Weights of a small transformer language model.
Size: width 448, 7 heads of 64, MLP 896 SwiGLU, vocabulary 32000, 58.8M parameters.
Architecture: no biases in attention or MLP, untied embeddings.
Training: a variant of Muon for these matrices, 484M tokens.
MLP neurons of a small language model. Each row is named by its layer, matrix (gate and up: input weights; down: output weights) and neuron, and shows model dimensions 224-319. Each number is 200 + 20 x the weight over its row's rms, rounded and kept within 0 to 999. A neuron's up and down rows have the sign that makes its largest values positive.
Before each neuron's rows, "raises" lists the tokens whose logits its output raises most directly, leaving later layers aside.

raises: " particularly", " usually", " result", " sometimes", " often"
L11.gate218,170,195,193,181,181,200,223,205,182,187,227,214,242,215,178,227,193,199,227,183,174,171,233,163,195,168,201,190,193,210,161,205,171,184,182,174,208,236,194,182,204,186,204,231,206,201,213,189,218,214,192,180,206,212,188,217,221,168,144,199,174,205,205,198,209,204,195,175,200,148,214,202,154,197,201,190,202,202,203,177,218,209,201,197,205,194,184,243,226,188,137,192,201,186,215,179
L11.up218,183,188,250,162,176,190,198,228,214,212,214,228,213,195,213,169,173,173,175,201,194,198,198,181,185,204,196,206,210,174,184,190,190,213,202,210,215,188,216,180,208,181,212,201,195,171,213,205,188,157,218,219,222,211,212,231,206,213,169,184,191,187,191,186,177,213,204,189,190,174,214,209,205,198,167,188,198,157,186,194,193,268,187,189,193,196,193,184,200,198,217,179,190,204,214,201
L11.down218,156,211,155,174,179,170,229,197,202,184,283,179,185,210,202,182,206,197,191,174,187,207,209,227,215,181,199,204,214,202,193,206,217,206,191,196,235,194,198,201,174,176,171,159,225,208,220,177,220,225,198,198,198,191,210,212,222,200,205,185,196,190,207,210,170,178,242,227,223,227,186,217,224,204,209,203,193,186,213,201,213,191,204,238,211,190,198,258,220,165,194,189,218,175,202,253

raises: "ally", "ar", "ert", "ard", " following"
L12.gate848,214,202,221,182,184,203,201,166,179,178,209,203,207,202,209,169,167,191,218,199,214,182,193,187,194,184,222,215,170,220,194,183,209,222,203,174,207,205,211,170,193,203,243,223,206,187,228,185,240,218,222,183,198,209,234,204,200,198,214,224,217,220,186,222,209,221,191,175,175,187,226,201,214,231,199,223,194,198,205,202,188,197,224,199,211,194,218,222,202,196,167,194,190,197,221,197
L12.up848,215,217,184,215,186,196,186,188,183,188,161,155,187,238,180,200,182,245,206,208,235,185,182,193,211,186,212,207,198,186,190,224,205,193,202,187,173,193,194,243,203,192,225,188,189,196,203,221,219,210,177,205,210,236,189,163,216,214,238,200,186,217,163,201,203,179,194,206,169,182,218,188,239,210,209,199,215,188,208,209,205,207,153,188,174,166,198,200,218,194,226,185,180,174,189,208
L12.down848,222,216,187,197,200,182,199,198,220,194,134,169,185,155,194,185,210,193,180,232,213,166,174,220,158,218,198,191,199,206,184,191,209,178,205,236,203,183,189,155,178,184,198,198,226,179,210,212,223,196,199,174,205,185,217,222,180,183,237,220,211,175,195,194,220,177,189,201,161,193,209,195,203,218,222,233,224,216,229,191,195,183,204,164,150,216,201,209,201,198,180,200,233,193,177,243

raises: "December", " November", "November", " October", " July"
L7.gate151,189,189,199,159,164,221,186,155,191,167,204,220,200,189,187,202,203,216,199,161,224,176,172,169,229,201,192,204,177,192,189,189,196,190,208,188,190,211,192,197,198,179,236,183,205,205,219,240,201,185,144,208,218,194,158,208,197,183,199,224,178,189,206,218,187,180,201,213,191,222,240,217,168,220,229,179,158,202,176,196,213,206,233,160,211,177,200,166,219,174,223,183,207,175,187,203
L7.up151,195,151,202,211,220,200,217,227,221,170,221,227,174,163,212,222,230,219,210,165,188,207,201,189,211,258,203,209,199,228,187,225,196,195,210,157,230,247,213,241,206,199,183,205,172,201,213,233,194,203,195,197,179,216,178,188,209,213,188,224,202,198,179,222,137,187,183,207,166,206,214,224,192,243,178,208,197,227,186,205,204,227,226,167,195,152,191,222,212,180,225,216,237,208,206,211
L7.down151,195,176,207,153,200,208,146,205,210,211,195,224,225,210,180,206,208,209,170,205,195,207,215,169,193,174,171,207,171,182,161,187,194,197,190,232,192,213,193,186,194,181,170,200,224,202,199,198,197,209,223,208,203,176,173,173,170,193,188,211,168,200,197,190,226,185,204,188,170,208,196,194,167,186,215,178,167,194,225,219,225,251,180,178,216,200,218,204,227,257,211,181,231,209,200,204

raises: "ation", "ating", "ing", "ment", "nate"
L10.gate230,224,217,169,202,222,200,189,195,212,178,175,216,210,203,194,202,221,232,236,203,223,189,218,205,196,205,230,180,196,178,189,226,167,197,207,227,156,165,208,204,170,180,210,193,189,246,195,190,209,182,235,198,213,193,203,201,170,211,169,191,195,205,207,219,219,225,207,211,182,215,218,218,180,218,206,222,200,212,224,230,165,199,211,190,184,204,220,172,199,209,206,240,187,214,183,213
L10.up230,192,219,202,207,183,216,195,204,246,199,175,191,184,211,175,179,203,139,204,203,232,175,174,201,165,202,204,207,228,198,198,226,232,234,195,168,180,214,204,210,226,183,153,171,185,194,204,178,180,198,202,168,220,182,203,209,204,199,177,212,212,213,219,209,206,209,194,203,206,207,198,179,197,179,209,217,217,164,195,250,183,204,201,188,206,239,165,197,219,216,235,182,201,151,182,216
L10.down230,184,227,162,185,208,215,199,211,221,163,159,191,204,211,176,195,184,204,195,211,255,195,197,189,218,207,227,198,217,178,196,210,184,188,190,168,207,221,245,210,203,193,235,205,187,181,164,198,177,191,208,179,200,200,182,218,178,182,226,167,201,215,201,195,208,196,183,159,201,207,223,249,169,185,228,197,196,246,199,162,200,203,246,189,217,191,201,197,188,213,237,163,200,237,190,161

raises: "ing", "est", "al", "master", "ak"
L6.gate500,214,223,207,179,217,223,183,187,219,182,216,227,207,194,189,169,223,202,187,204,177,186,238,171,189,224,208,200,202,197,186,199,202,230,191,219,200,146,233,235,173,201,185,209,209,193,185,229,207,213,217,199,185,169,230,189,154,211,171,192,191,241,194,209,175,215,173,206,212,202,196,194,210,229,196,162,212,192,202,177,186,210,208,186,175,181,221,163,209,173,224,230,151,207,180,204
L6.up500,219,209,183,221,211,218,209,198,191,178,210,212,216,251,195,240,229,190,188,212,147,218,203,198,183,208,193,152,223,236,187,190,176,207,182,206,182,196,183,232,191,184,187,194,198,198,208,165,222,206,218,196,204,172,211,183,141,185,182,168,182,217,207,230,191,193,202,182,219,189,169,212,197,211,216,185,195,226,255,199,205,177,223,212,220,198,233,183,205,227,190,213,210,205,196,184
L6.down500,212,183,212,190,204,167,202,220,203,182,161,206,181,229,211,210,151,199,196,205,178,201,194,202,236,185,215,193,231,199,196,210,220,163,191,187,137,220,212,172,227,171,183,197,215,195,219,169,207,206,171,157,168,180,154,198,200,164,201,193,190,215,176,168,230,149,190,212,228,172,196,182,199,219,213,199,180,205,223,194,237,226,214,171,180,202,198,210,205,214,212,197,192,229,211,178

raises: "ier", "il", "uter", "ising", "in"
L12.gate77,168,170,170,190,168,221,217,189,180,203,204,175,199,195,190,215,211,210,138,205,197,221,222,152,170,196,207,217,220,194,217,191,159,201,225,192,174,201,165,201,215,176,211,169,197,184,204,181,224,203,131,213,214,181,246,195,209,151,173,169,223,196,193,179,197,188,201,185,194,207,258,215,184,207,210,168,211,175,225,208,208,182,234,206,198,210,228,235,186,167,200,201,202,233,159,211
L12.up77,221,197,161,223,173,191,209,198,205,239,181,175,192,196,184,219,210,211,184,204,237,210,218,195,223,190,195,159,230,178,167,148,133,209,229,207,211,173,193,182,192,205,190,207,208,167,196,194,239,232,174,203,166,230,192,205,175,210,174,191,195,213,197,172,171,188,191,180,225,203,194,217,172,224,185,203,210,216,195,225,201,214,186,211,199,204,238,202,223,200,221,212,153,223,178,187
L12.down77,209,165,209,208,199,171,195,214,201,227,205,222,176,189,211,227,214,194,200,177,203,201,198,193,219,212,209,229,247,174,223,165,186,197,194,178,192,182,206,209,208,193,191,205,209,207,201,205,205,229,178,183,248,179,182,209,212,162,210,241,193,195,196,208,187,208,201,197,162,230,208,219,174,202,221,193,199,211,199,184,223,211,195,198,228,203,242,223,185,212,245,208,176,191,179,191

raises: "List", " exist", " ago", " indicate", " remain"
L11.gate764,195,137,152,190,179,181,201,183,231,216,172,192,207,228,183,215,189,202,206,224,170,158,200,192,188,213,184,188,207,211,196,252,190,175,176,184,187,216,213,196,221,202,205,224,182,232,220,258,230,192,197,194,191,225,212,144,164,232,186,206,187,173,190,186,224,208,232,212,204,190,195,224,203,204,219,180,178,207,157,184,174,188,188,172,167,232,203,141,197,213,180,197,192,194,189,208
L11.up764,208,198,162,219,173,226,168,210,201,197,221,204,224,220,245,168,234,206,179,195,216,224,179,188,191,195,216,162,202,198,204,159,180,169,199,202,174,176,210,173,223,189,190,222,216,209,160,218,191,180,155,188,188,233,227,194,156,243,210,223,177,191,211,227,207,185,204,210,151,174,211,213,219,189,195,231,181,179,201,217,238,193,208,180,196,211,208,170,194,172,191,202,210,211,230,227
L11.down764,186,193,187,215,209,193,199,205,224,206,248,175,173,215,205,208,194,183,198,202,219,178,243,190,196,206,187,190,258,200,221,189,175,193,193,199,183,217,205,210,158,145,171,216,196,228,180,235,234,201,190,211,176,213,208,189,195,194,229,219,222,181,179,187,195,218,211,220,215,199,201,182,193,228,216,164,216,195,193,177,181,210,236,179,213,210,201,209,182,177,214,190,210,156,201,207

raises: "e", "ne", "ia", "ine", "ir"
L12.gate558,198,220,233,197,188,190,238,194,184,221,195,187,194,223,182,209,177,194,206,199,211,164,190,224,234,213,203,221,205,214,137,193,207,192,237,180,226,221,187,207,193,240,221,216,187,240,191,225,178,218,192,181,219,209,179,209,206,164,207,193,201,182,256,210,183,166,197,185,195,198,217,173,202,223,192,170,209,176,233,180,171,210,228,237,170,220,224,191,202,209,203,153,184,173,190,204
L12.up558,177,204,206,197,195,179,173,235,201,197,203,217,187,148,171,233,203,208,185,200,250,193,191,212,227,215,188,198,210,157,165,214,160,193,201,212,195,241,210,219,206,228,223,218,221,239,158,190,212,205,250,193,197,168,190,207,220,196,198,190,209,202,216,205,210,145,219,178,159,214,200,206,201,225,207,187,178,192,189,185,181,188,189,202,187,243,209,235,190,214,191,186,216,168,277,169
L12.down558,234,211,218,181,213,208,214,214,240,227,175,173,253,169,188,203,204,228,194,182,185,184,214,231,207,219,181,202,211,208,190,200,178,212,177,214,201,185,211,215,182,190,201,204,189,208,209,170,233,206,180,176,241,213,194,214,174,250,202,230,177,211,164,229,208,210,219,196,187,203,216,233,146,182,233,156,175,226,199,204,197,203,159,212,237,221,192,223,198,217,188,216,219,210,248,197

raises: "cut", "f", "ure", "ivers", "MI"
L12.gate721,242,183,170,183,161,186,194,165,226,229,224,192,195,169,199,211,220,211,207,208,197,199,187,216,198,213,204,235,233,209,206,204,190,186,214,197,196,209,165,180,227,163,214,195,225,208,209,221,208,205,241,208,250,199,186,227,236,255,177,199,197,187,206,214,197,214,183,200,179,205,168,178,199,210,211,193,191,204,213,154,204,188,238,182,184,190,194,219,199,205,175,186,175,230,176,191
L12.up721,195,192,192,217,211,213,223,200,222,179,185,207,209,190,213,223,177,210,179,214,226,232,198,227,224,202,160,223,230,171,249,198,256,230,155,183,224,183,200,181,206,207,214,195,211,178,216,188,222,206,223,156,219,185,170,207,224,193,199,219,211,207,166,215,222,206,182,201,184,229,188,165,230,170,228,173,231,173,228,205,200,193,197,214,205,190,205,195,204,210,207,200,188,219,199,164
L12.down721,230,204,201,220,197,192,226,232,168,218,240,165,165,199,202,203,234,209,215,223,211,205,224,217,199,225,213,219,244,203,182,230,175,219,200,195,185,225,240,224,186,174,195,175,214,204,237,201,182,187,182,192,216,183,212,209,229,173,199,150,217,220,163,185,202,214,234,181,200,206,237,226,208,183,174,165,151,208,182,238,217,212,251,196,195,206,208,223,182,183,181,215,185,190,198,203

raises: "i", "ia", "ly", "o", "on"
L10.gate595,227,217,193,169,183,234,184,209,190,188,213,203,194,201,207,199,186,202,186,240,205,201,183,166,208,185,194,179,184,204,228,179,211,193,179,179,218,184,203,200,234,199,204,212,193,189,180,209,201,192,160,210,185,211,211,192,195,216,242,197,217,196,198,143,230,199,193,201,185,201,223,221,228,222,177,209,198,183,186,233,156,224,171,166,158,194,218,190,185,187,261,151,198,201,191,193
L10.up595,169,198,222,202,160,205,200,202,180,156,215,188,193,185,184,214,209,190,205,191,183,192,177,211,177,236,202,195,199,181,196,218,195,154,182,184,225,214,186,211,217,232,183,199,161,211,160,196,200,220,195,232,235,224,148,184,208,182,222,182,190,175,187,193,199,248,192,201,196,212,209,201,229,219,201,191,186,232,212,175,152,200,171,201,173,199,174,194,194,207,190,173,211,193,160,236
L10.down595,184,225,212,213,230,220,195,208,211,181,176,173,194,217,177,215,201,185,199,216,185,241,214,203,190,240,187,171,197,214,212,208,187,192,175,191,192,222,209,181,167,213,226,203,198,225,185,225,159,181,175,201,208,225,211,194,193,166,174,182,203,185,152,155,201,198,223,191,190,200,190,185,210,171,194,194,233,191,202,176,200,220,209,219,206,268,165,193,229,195,190,230,204,204,183,224

raises: " have", " are", " remain", " were", " indicate"
L12.gate451,216,183,178,173,227,187,205,219,186,167,186,185,171,212,176,197,225,154,200,216,219,189,206,210,183,190,187,208,198,210,202,207,197,196,197,192,194,199,173,221,209,227,236,198,184,217,198,239,206,227,196,163,181,213,223,185,182,199,211,179,200,207,189,208,213,188,197,213,213,192,248,195,197,230,176,210,211,201,218,208,229,184,196,151,223,227,182,195,174,203,218,179,192,177,217,219
L12.up451,189,208,193,184,206,170,193,215,183,180,236,189,198,198,204,186,204,195,199,213,234,188,192,198,188,231,193,222,199,227,227,200,197,171,180,197,181,198,192,198,154,237,232,209,156,170,186,256,217,171,207,169,182,250,231,163,214,206,189,198,199,236,186,205,234,196,192,211,205,201,228,217,161,205,182,184,189,190,207,211,209,165,213,186,183,202,204,194,187,158,223,218,211,180,204,220
L12.down451,185,237,200,202,208,226,176,160,181,226,212,191,219,167,189,188,189,206,186,226,209,215,213,232,213,178,181,220,197,227,226,185,199,188,175,163,208,197,188,181,171,225,211,224,208,200,200,206,219,201,184,181,235,221,192,196,193,198,216,180,207,199,216,200,220,174,234,191,177,189,206,189,178,248,207,189,164,152,188,208,202,176,188,174,230,227,205,198,202,212,204,188,175,190,195,235

raises: "n", "ning", "ny", "ched", "roll"
L10.gate400,196,203,200,186,206,182,196,207,226,214,151,205,189,203,202,174,204,205,199,204,203,210,218,209,213,203,172,156,197,202,193,207,205,182,194,217,174,230,207,196,210,193,227,213,202,207,218,235,231,237,174,209,178,196,192,201,204,182,182,203,201,216,195,228,187,204,189,158,222,235,202,180,176,193,189,216,194,207,219,212,205,231,166,196,215,203,152,185,226,138,220,199,195,191,160,204
L10.up400,215,237,231,176,209,227,205,204,208,179,185,198,187,202,208,170,196,178,205,178,225,215,186,186,197,181,201,232,204,174,169,186,188,173,220,206,174,190,219,215,191,227,164,223,222,172,172,186,215,202,237,182,234,210,207,216,195,205,197,216,160,191,176,210,195,222,216,198,221,172,193,175,202,206,202,191,222,203,178,192,212,187,175,210,215,215,200,173,215,164,188,187,198,204,255,208
L10.down400,220,208,195,252,232,218,193,207,200,196,172,212,222,208,205,201,200,212,185,223,206,214,175,176,199,212,199,229,215,194,184,188,200,228,187,207,241,149,227,194,204,196,185,241,209,214,200,190,231,188,216,221,242,225,245,221,203,226,198,199,178,214,213,158,177,227,196,212,188,147,219,238,207,212,198,183,199,195,237,180,192,201,218,177,199,188,203,237,195,206,201,202,188,207,245,217

raises: "s", "al", "to", "ster", "en"
L9.gate391,217,189,229,197,174,220,228,191,227,208,209,205,208,208,204,207,183,192,188,188,177,222,202,177,233,235,207,207,217,210,180,201,217,190,188,226,210,179,247,236,200,215,206,231,184,221,188,160,241,201,217,194,198,232,212,195,219,168,207,212,155,207,203,217,195,201,180,184,206,215,221,203,207,211,202,249,184,185,176,256,224,178,206,220,185,237,210,195,234,216,223,188,212,228,211,199
L9.up391,224,198,169,225,178,201,190,230,188,194,209,208,186,204,181,218,168,162,198,194,179,197,209,194,217,205,183,187,210,213,214,196,176,232,202,193,184,203,196,241,190,189,219,194,199,202,189,194,218,209,222,206,220,186,193,199,211,176,203,172,187,226,160,208,215,196,201,187,225,212,224,187,178,218,195,210,198,194,192,212,208,206,179,208,192,245,198,186,208,235,206,219,244,224,196,186
L9.down391,194,191,197,211,189,184,164,248,214,186,177,195,215,173,236,216,178,155,203,209,188,192,194,211,173,222,202,191,208,221,248,181,185,194,156,172,182,249,189,178,184,172,210,170,179,196,197,214,206,205,207,215,189,187,160,205,196,193,221,188,224,159,166,205,187,220,180,189,224,166,226,188,192,217,211,156,207,187,214,172,215,215,176,200,221,220,181,248,220,218,232,211,247,189,190,186

raises: " 17", " 16", " 15", " 11", " 13"
L12.gate246,207,207,195,192,180,212,217,201,148,178,188,192,190,198,171,197,192,219,160,225,177,152,228,222,180,210,196,204,193,175,195,212,185,212,210,193,201,220,240,199,203,206,201,204,193,197,206,203,196,203,198,199,135,209,220,146,230,173,167,199,193,205,197,196,186,196,198,182,203,239,227,224,231,234,202,211,218,168,208,217,205,179,260,239,232,169,227,165,213,222,184,189,187,194,198,181
L12.up246,234,182,207,167,163,243,192,195,149,181,193,177,176,198,190,192,208,224,211,210,229,145,216,214,214,210,202,179,194,185,170,193,176,210,197,166,216,211,230,194,219,185,228,185,214,160,221,200,199,207,200,212,188,241,197,214,204,200,187,242,223,211,214,180,185,223,183,199,184,199,231,235,204,203,188,194,201,186,184,199,230,178,237,207,186,206,181,185,198,206,179,212,188,204,230,198
L12.down246,208,207,181,182,182,171,182,218,194,217,178,208,195,212,213,179,188,174,219,194,200,193,226,203,208,240,185,211,210,215,198,185,180,182,195,152,207,194,223,167,202,174,231,188,214,184,188,186,171,212,203,200,165,217,183,207,205,200,173,236,195,217,207,184,214,217,175,220,157,219,197,232,199,187,194,205,178,227,210,213,192,196,213,195,175,137,208,186,211,235,200,187,197,193,198,214

raises: "en", "on", "ens", "e", "ni"
L11.gate736,192,226,234,217,199,192,194,206,221,202,183,185,234,207,177,171,217,206,166,204,181,200,208,206,189,201,200,197,213,185,174,259,194,177,219,195,210,216,218,196,224,213,204,201,187,177,198,216,213,212,194,182,191,189,230,168,211,194,179,192,246,245,160,189,241,233,183,238,144,195,189,179,187,240,213,180,195,196,184,234,196,205,201,181,243,220,210,186,172,239,236,158,179,159,199,206
L11.up736,218,177,223,228,203,193,194,182,238,183,217,203,204,230,181,199,210,227,184,212,192,181,205,210,223,161,177,182,172,206,209,231,219,161,228,164,184,223,205,212,173,183,204,207,193,215,217,178,226,208,193,196,212,218,199,216,204,191,173,240,224,183,160,227,192,162,181,212,199,195,207,181,190,219,230,238,173,213,216,179,216,216,187,224,216,218,203,201,196,223,200,236,220,192,170,231
L11.down736,211,214,185,209,186,179,176,192,195,199,233,193,187,232,204,210,191,233,208,205,167,193,200,197,220,188,186,223,252,174,221,203,213,175,211,171,198,221,222,216,248,217,201,184,206,225,238,197,202,181,202,222,269,217,212,189,199,161,204,199,207,209,203,186,245,202,200,187,204,177,197,158,224,197,195,198,203,222,213,210,177,174,210,213,204,235,186,197,181,186,223,185,222,165,186,175

raises: "is", "on", "i", "orn", "ens"
L11.gate666,197,202,181,193,212,188,196,198,214,194,193,220,203,212,205,194,223,207,194,187,189,193,197,222,233,154,137,234,235,159,218,195,211,197,210,207,192,196,222,189,186,201,216,203,215,197,161,197,186,193,196,200,194,196,187,222,199,232,225,189,196,190,185,235,193,215,201,200,200,195,214,222,215,191,215,211,212,167,202,209,191,214,236,204,183,206,191,219,195,202,230,206,144,188,161,235
L11.up666,199,137,204,181,193,213,202,180,187,199,202,204,207,179,214,199,236,204,208,201,209,198,208,193,193,223,203,202,186,191,216,208,226,203,219,196,178,164,217,203,205,210,195,163,193,177,194,192,203,191,205,198,207,227,214,204,187,198,200,196,170,201,153,222,220,208,156,203,223,216,214,218,232,229,201,205,184,209,192,204,210,212,214,160,193,203,186,221,218,211,207,223,192,198,181,210
L11.down666,196,181,218,222,218,241,215,187,207,204,197,191,202,226,211,199,180,194,208,203,184,204,208,241,206,203,220,218,191,202,235,203,210,205,167,204,213,180,206,214,204,204,201,189,241,206,188,202,215,221,191,240,205,186,243,219,178,218,172,216,173,180,204,212,210,167,196,223,186,185,183,190,162,194,186,207,200,192,202,201,175,230,188,218,208,213,178,207,193,189,192,226,240,176,206,210

raises: "87", "69", "60", "56", "77"
L12.gate579,199,219,220,220,222,219,192,223,200,163,243,199,206,195,198,177,252,170,189,213,235,253,188,190,168,181,180,192,206,168,197,179,197,186,214,207,219,201,208,186,199,208,200,205,194,176,227,179,176,184,188,186,204,197,216,212,244,230,178,169,182,171,195,242,204,176,196,175,186,223,230,179,193,206,209,188,203,183,185,204,214,202,200,199,153,189,205,187,216,207,193,199,194,207,223,238
L12.up579,248,213,215,217,230,217,166,212,231,189,231,225,194,208,188,190,208,204,215,191,217,205,195,176,183,246,200,189,236,185,171,184,222,155,227,210,196,216,197,182,197,242,229,179,208,217,211,218,202,195,214,192,210,195,195,216,231,204,240,173,198,198,190,194,198,237,165,189,209,229,230,181,201,216,188,179,196,172,183,232,193,201,184,205,183,201,187,152,188,212,197,174,205,230,216,201
L12.down579,213,217,155,209,229,221,198,212,190,162,205,180,203,193,186,172,250,177,237,221,222,196,195,181,228,207,188,180,176,212,260,205,184,191,155,173,197,181,228,200,153,186,161,203,162,172,200,193,205,183,236,199,184,211,188,189,209,203,172,210,190,180,196,190,190,212,206,196,208,234,206,216,208,195,227,196,214,213,208,221,221,190,175,193,150,180,189,197,173,201,182,201,202,168,194,228

raises: "ami", "rise", "ens", "asa", "am"
L12.gate46,206,199,223,216,203,187,206,207,197,182,252,225,204,181,206,175,192,195,182,239,178,185,209,205,202,184,227,234,197,214,196,226,205,184,231,179,220,238,180,207,216,194,191,188,189,226,219,210,194,212,155,216,195,182,183,201,210,200,235,226,195,186,160,204,204,164,190,190,164,206,181,216,212,200,212,216,200,211,182,183,225,199,218,225,247,201,198,185,214,197,187,195,196,217,206,213
L12.up46,169,205,222,191,227,190,180,231,162,192,187,185,215,150,198,161,234,223,200,218,194,214,175,183,192,197,199,227,217,189,198,171,210,205,186,215,208,222,197,195,247,159,202,174,198,191,200,209,196,202,202,224,203,225,196,212,242,192,174,201,219,208,192,202,202,222,165,220,171,209,174,185,205,209,169,192,188,195,203,141,231,205,218,211,243,211,216,195,180,195,180,191,207,215,175,195
L12.down46,205,212,209,229,179,213,214,227,214,192,197,194,227,179,156,240,198,187,215,208,168,212,210,189,226,190,201,180,237,219,197,224,213,180,205,187,222,253,198,234,136,193,200,197,206,266,211,216,193,174,171,190,237,197,208,201,202,210,181,191,191,155,202,223,183,168,202,194,168,196,165,224,187,191,176,195,220,219,238,200,187,203,205,204,220,178,169,173,194,203,217,199,222,143,207,220

raises: "\n", "|---|", "12.", "    ", "Disc"
L12.gate730,205,189,193,208,210,222,189,205,201,187,233,222,212,189,191,172,202,231,184,197,172,233,191,191,199,171,182,191,228,205,196,170,163,169,200,223,208,238,194,209,195,194,154,185,206,185,171,216,246,212,187,212,221,215,215,165,180,221,172,205,169,176,188,204,216,207,227,241,167,206,234,189,182,205,192,188,205,187,242,222,213,196,208,207,212,236,200,158,171,227,198,223,223,192,204,197
L12.up730,181,206,210,211,182,207,218,191,212,185,230,186,191,188,188,195,200,194,168,243,176,223,194,199,226,176,214,216,179,195,175,221,189,196,212,206,204,213,218,247,198,185,179,206,191,186,163,204,211,226,225,203,201,212,212,167,225,250,136,217,187,198,192,215,223,226,203,194,160,211,199,214,200,183,216,229,216,222,204,199,211,206,218,202,212,237,156,171,215,227,200,193,188,194,205,213
L12.down730,199,224,184,218,196,226,190,203,178,206,263,187,213,198,193,194,212,212,155,209,198,208,183,245,215,215,195,198,197,195,208,201,191,206,209,209,193,212,207,210,154,196,227,184,209,192,181,215,231,203,180,194,192,195,200,220,197,231,188,192,175,195,169,173,201,211,214,235,224,214,231,148,215,189,196,199,203,153,172,220,222,239,214,230,185,223,218,199,213,232,211,179,202,190,206,217

raises: " 16", " 15", " 17", " 14", " 8"
L11.gate364,192,180,212,168,190,220,221,185,194,176,216,182,196,227,169,156,223,199,170,237,186,175,189,221,182,218,172,204,199,252,199,211,166,176,209,182,220,194,218,218,189,181,223,189,212,173,194,203,196,198,207,201,166,225,194,192,196,236,173,209,213,191,222,196,191,201,181,190,184,194,239,237,211,234,166,171,208,215,205,197,201,209,233,200,217,183,199,223,195,221,179,183,194,217,211,188
L11.up364,200,193,195,198,199,243,231,179,205,179,213,190,181,203,171,199,230,227,189,209,197,142,186,219,211,165,207,212,190,210,167,205,193,173,229,208,225,206,182,136,206,218,237,199,248,159,213,204,202,195,223,179,185,206,193,194,206,215,198,201,228,191,196,219,207,198,179,160,191,235,226,188,215,195,210,230,204,182,218,171,195,201,221,197,220,193,205,208,195,225,195,202,216,190,237,172
L11.down364,188,170,171,193,174,232,189,204,195,172,135,180,184,221,202,134,202,217,195,211,218,202,207,185,205,197,218,161,199,225,209,195,237,210,197,179,232,224,205,184,197,193,212,199,203,158,189,196,214,184,212,229,211,209,187,186,180,188,172,206,188,203,219,202,210,212,178,191,192,196,218,212,182,242,193,243,186,210,189,195,163,185,222,176,212,179,194,202,200,229,208,183,177,192,174,182

raises: "ncies", "pt", "nce", "in", " superior"
L12.gate845,196,175,192,217,195,205,183,199,233,183,198,213,195,198,202,173,196,200,187,178,164,212,180,194,182,186,213,204,189,182,224,186,186,227,149,208,208,168,192,191,211,227,205,197,192,172,167,231,219,146,146,212,172,222,173,242,213,178,211,198,188,195,199,208,221,205,186,205,183,260,194,181,179,202,200,190,174,213,180,207,187,211,211,207,192,189,199,193,238,194,169,200,209,202,165,213
L12.up845,182,213,206,206,226,213,206,194,177,189,191,200,167,216,204,174,168,217,196,194,209,208,160,186,176,194,208,195,208,250,207,200,187,196,216,189,196,202,234,192,207,189,225,199,217,213,206,205,173,188,198,174,162,207,173,246,176,206,235,230,184,195,215,169,206,185,199,203,212,197,191,158,178,177,210,199,188,188,217,187,205,176,196,219,172,200,159,192,187,221,185,170,160,180,173,248
L12.down845,234,189,209,165,204,201,173,209,229,197,223,186,199,215,187,189,219,210,215,194,212,177,189,190,187,207,184,172,201,182,214,158,156,207,164,176,202,202,186,179,210,224,192,212,165,205,180,184,209,205,186,231,162,210,178,155,179,185,217,188,192,179,212,198,213,200,225,197,198,218,216,199,210,213,198,204,201,226,192,222,203,184,224,186,217,213,211,209,191,224,187,213,214,182,175,191

raises: "as", "han", "ad", "ard", "ar"
L11.gate642,204,207,171,194,213,201,186,180,193,166,182,207,183,200,217,215,152,191,192,175,203,192,192,187,235,191,205,214,187,207,215,207,216,217,226,194,182,162,234,188,194,187,225,206,214,212,197,201,218,218,204,213,192,192,195,214,202,206,221,202,188,218,268,185,186,190,180,189,191,160,210,171,201,224,217,192,182,192,192,185,236,188,228,218,167,192,207,170,203,214,199,201,180,195,181,202
L11.up642,180,181,194,185,216,203,188,152,175,203,186,181,224,217,175,194,217,225,206,200,196,194,188,174,214,200,203,179,213,186,202,193,205,204,272,184,216,189,181,206,185,202,240,171,173,209,173,165,210,237,190,208,204,193,228,193,189,203,203,163,205,191,204,206,180,197,198,213,199,164,186,191,218,185,228,174,200,189,187,197,213,181,226,209,208,194,213,203,192,222,200,185,195,229,182,231
L11.down642,212,202,196,184,241,222,221,193,209,238,201,197,210,213,196,193,201,182,203,207,174,221,238,188,219,168,209,204,237,200,192,165,172,184,230,206,169,184,191,182,162,218,171,205,214,207,210,190,192,208,210,202,195,175,209,220,200,191,204,200,208,190,222,176,194,193,184,183,205,195,199,190,198,183,242,175,194,192,183,200,235,225,221,184,190,212,225,192,220,237,202,190,214,198,164,210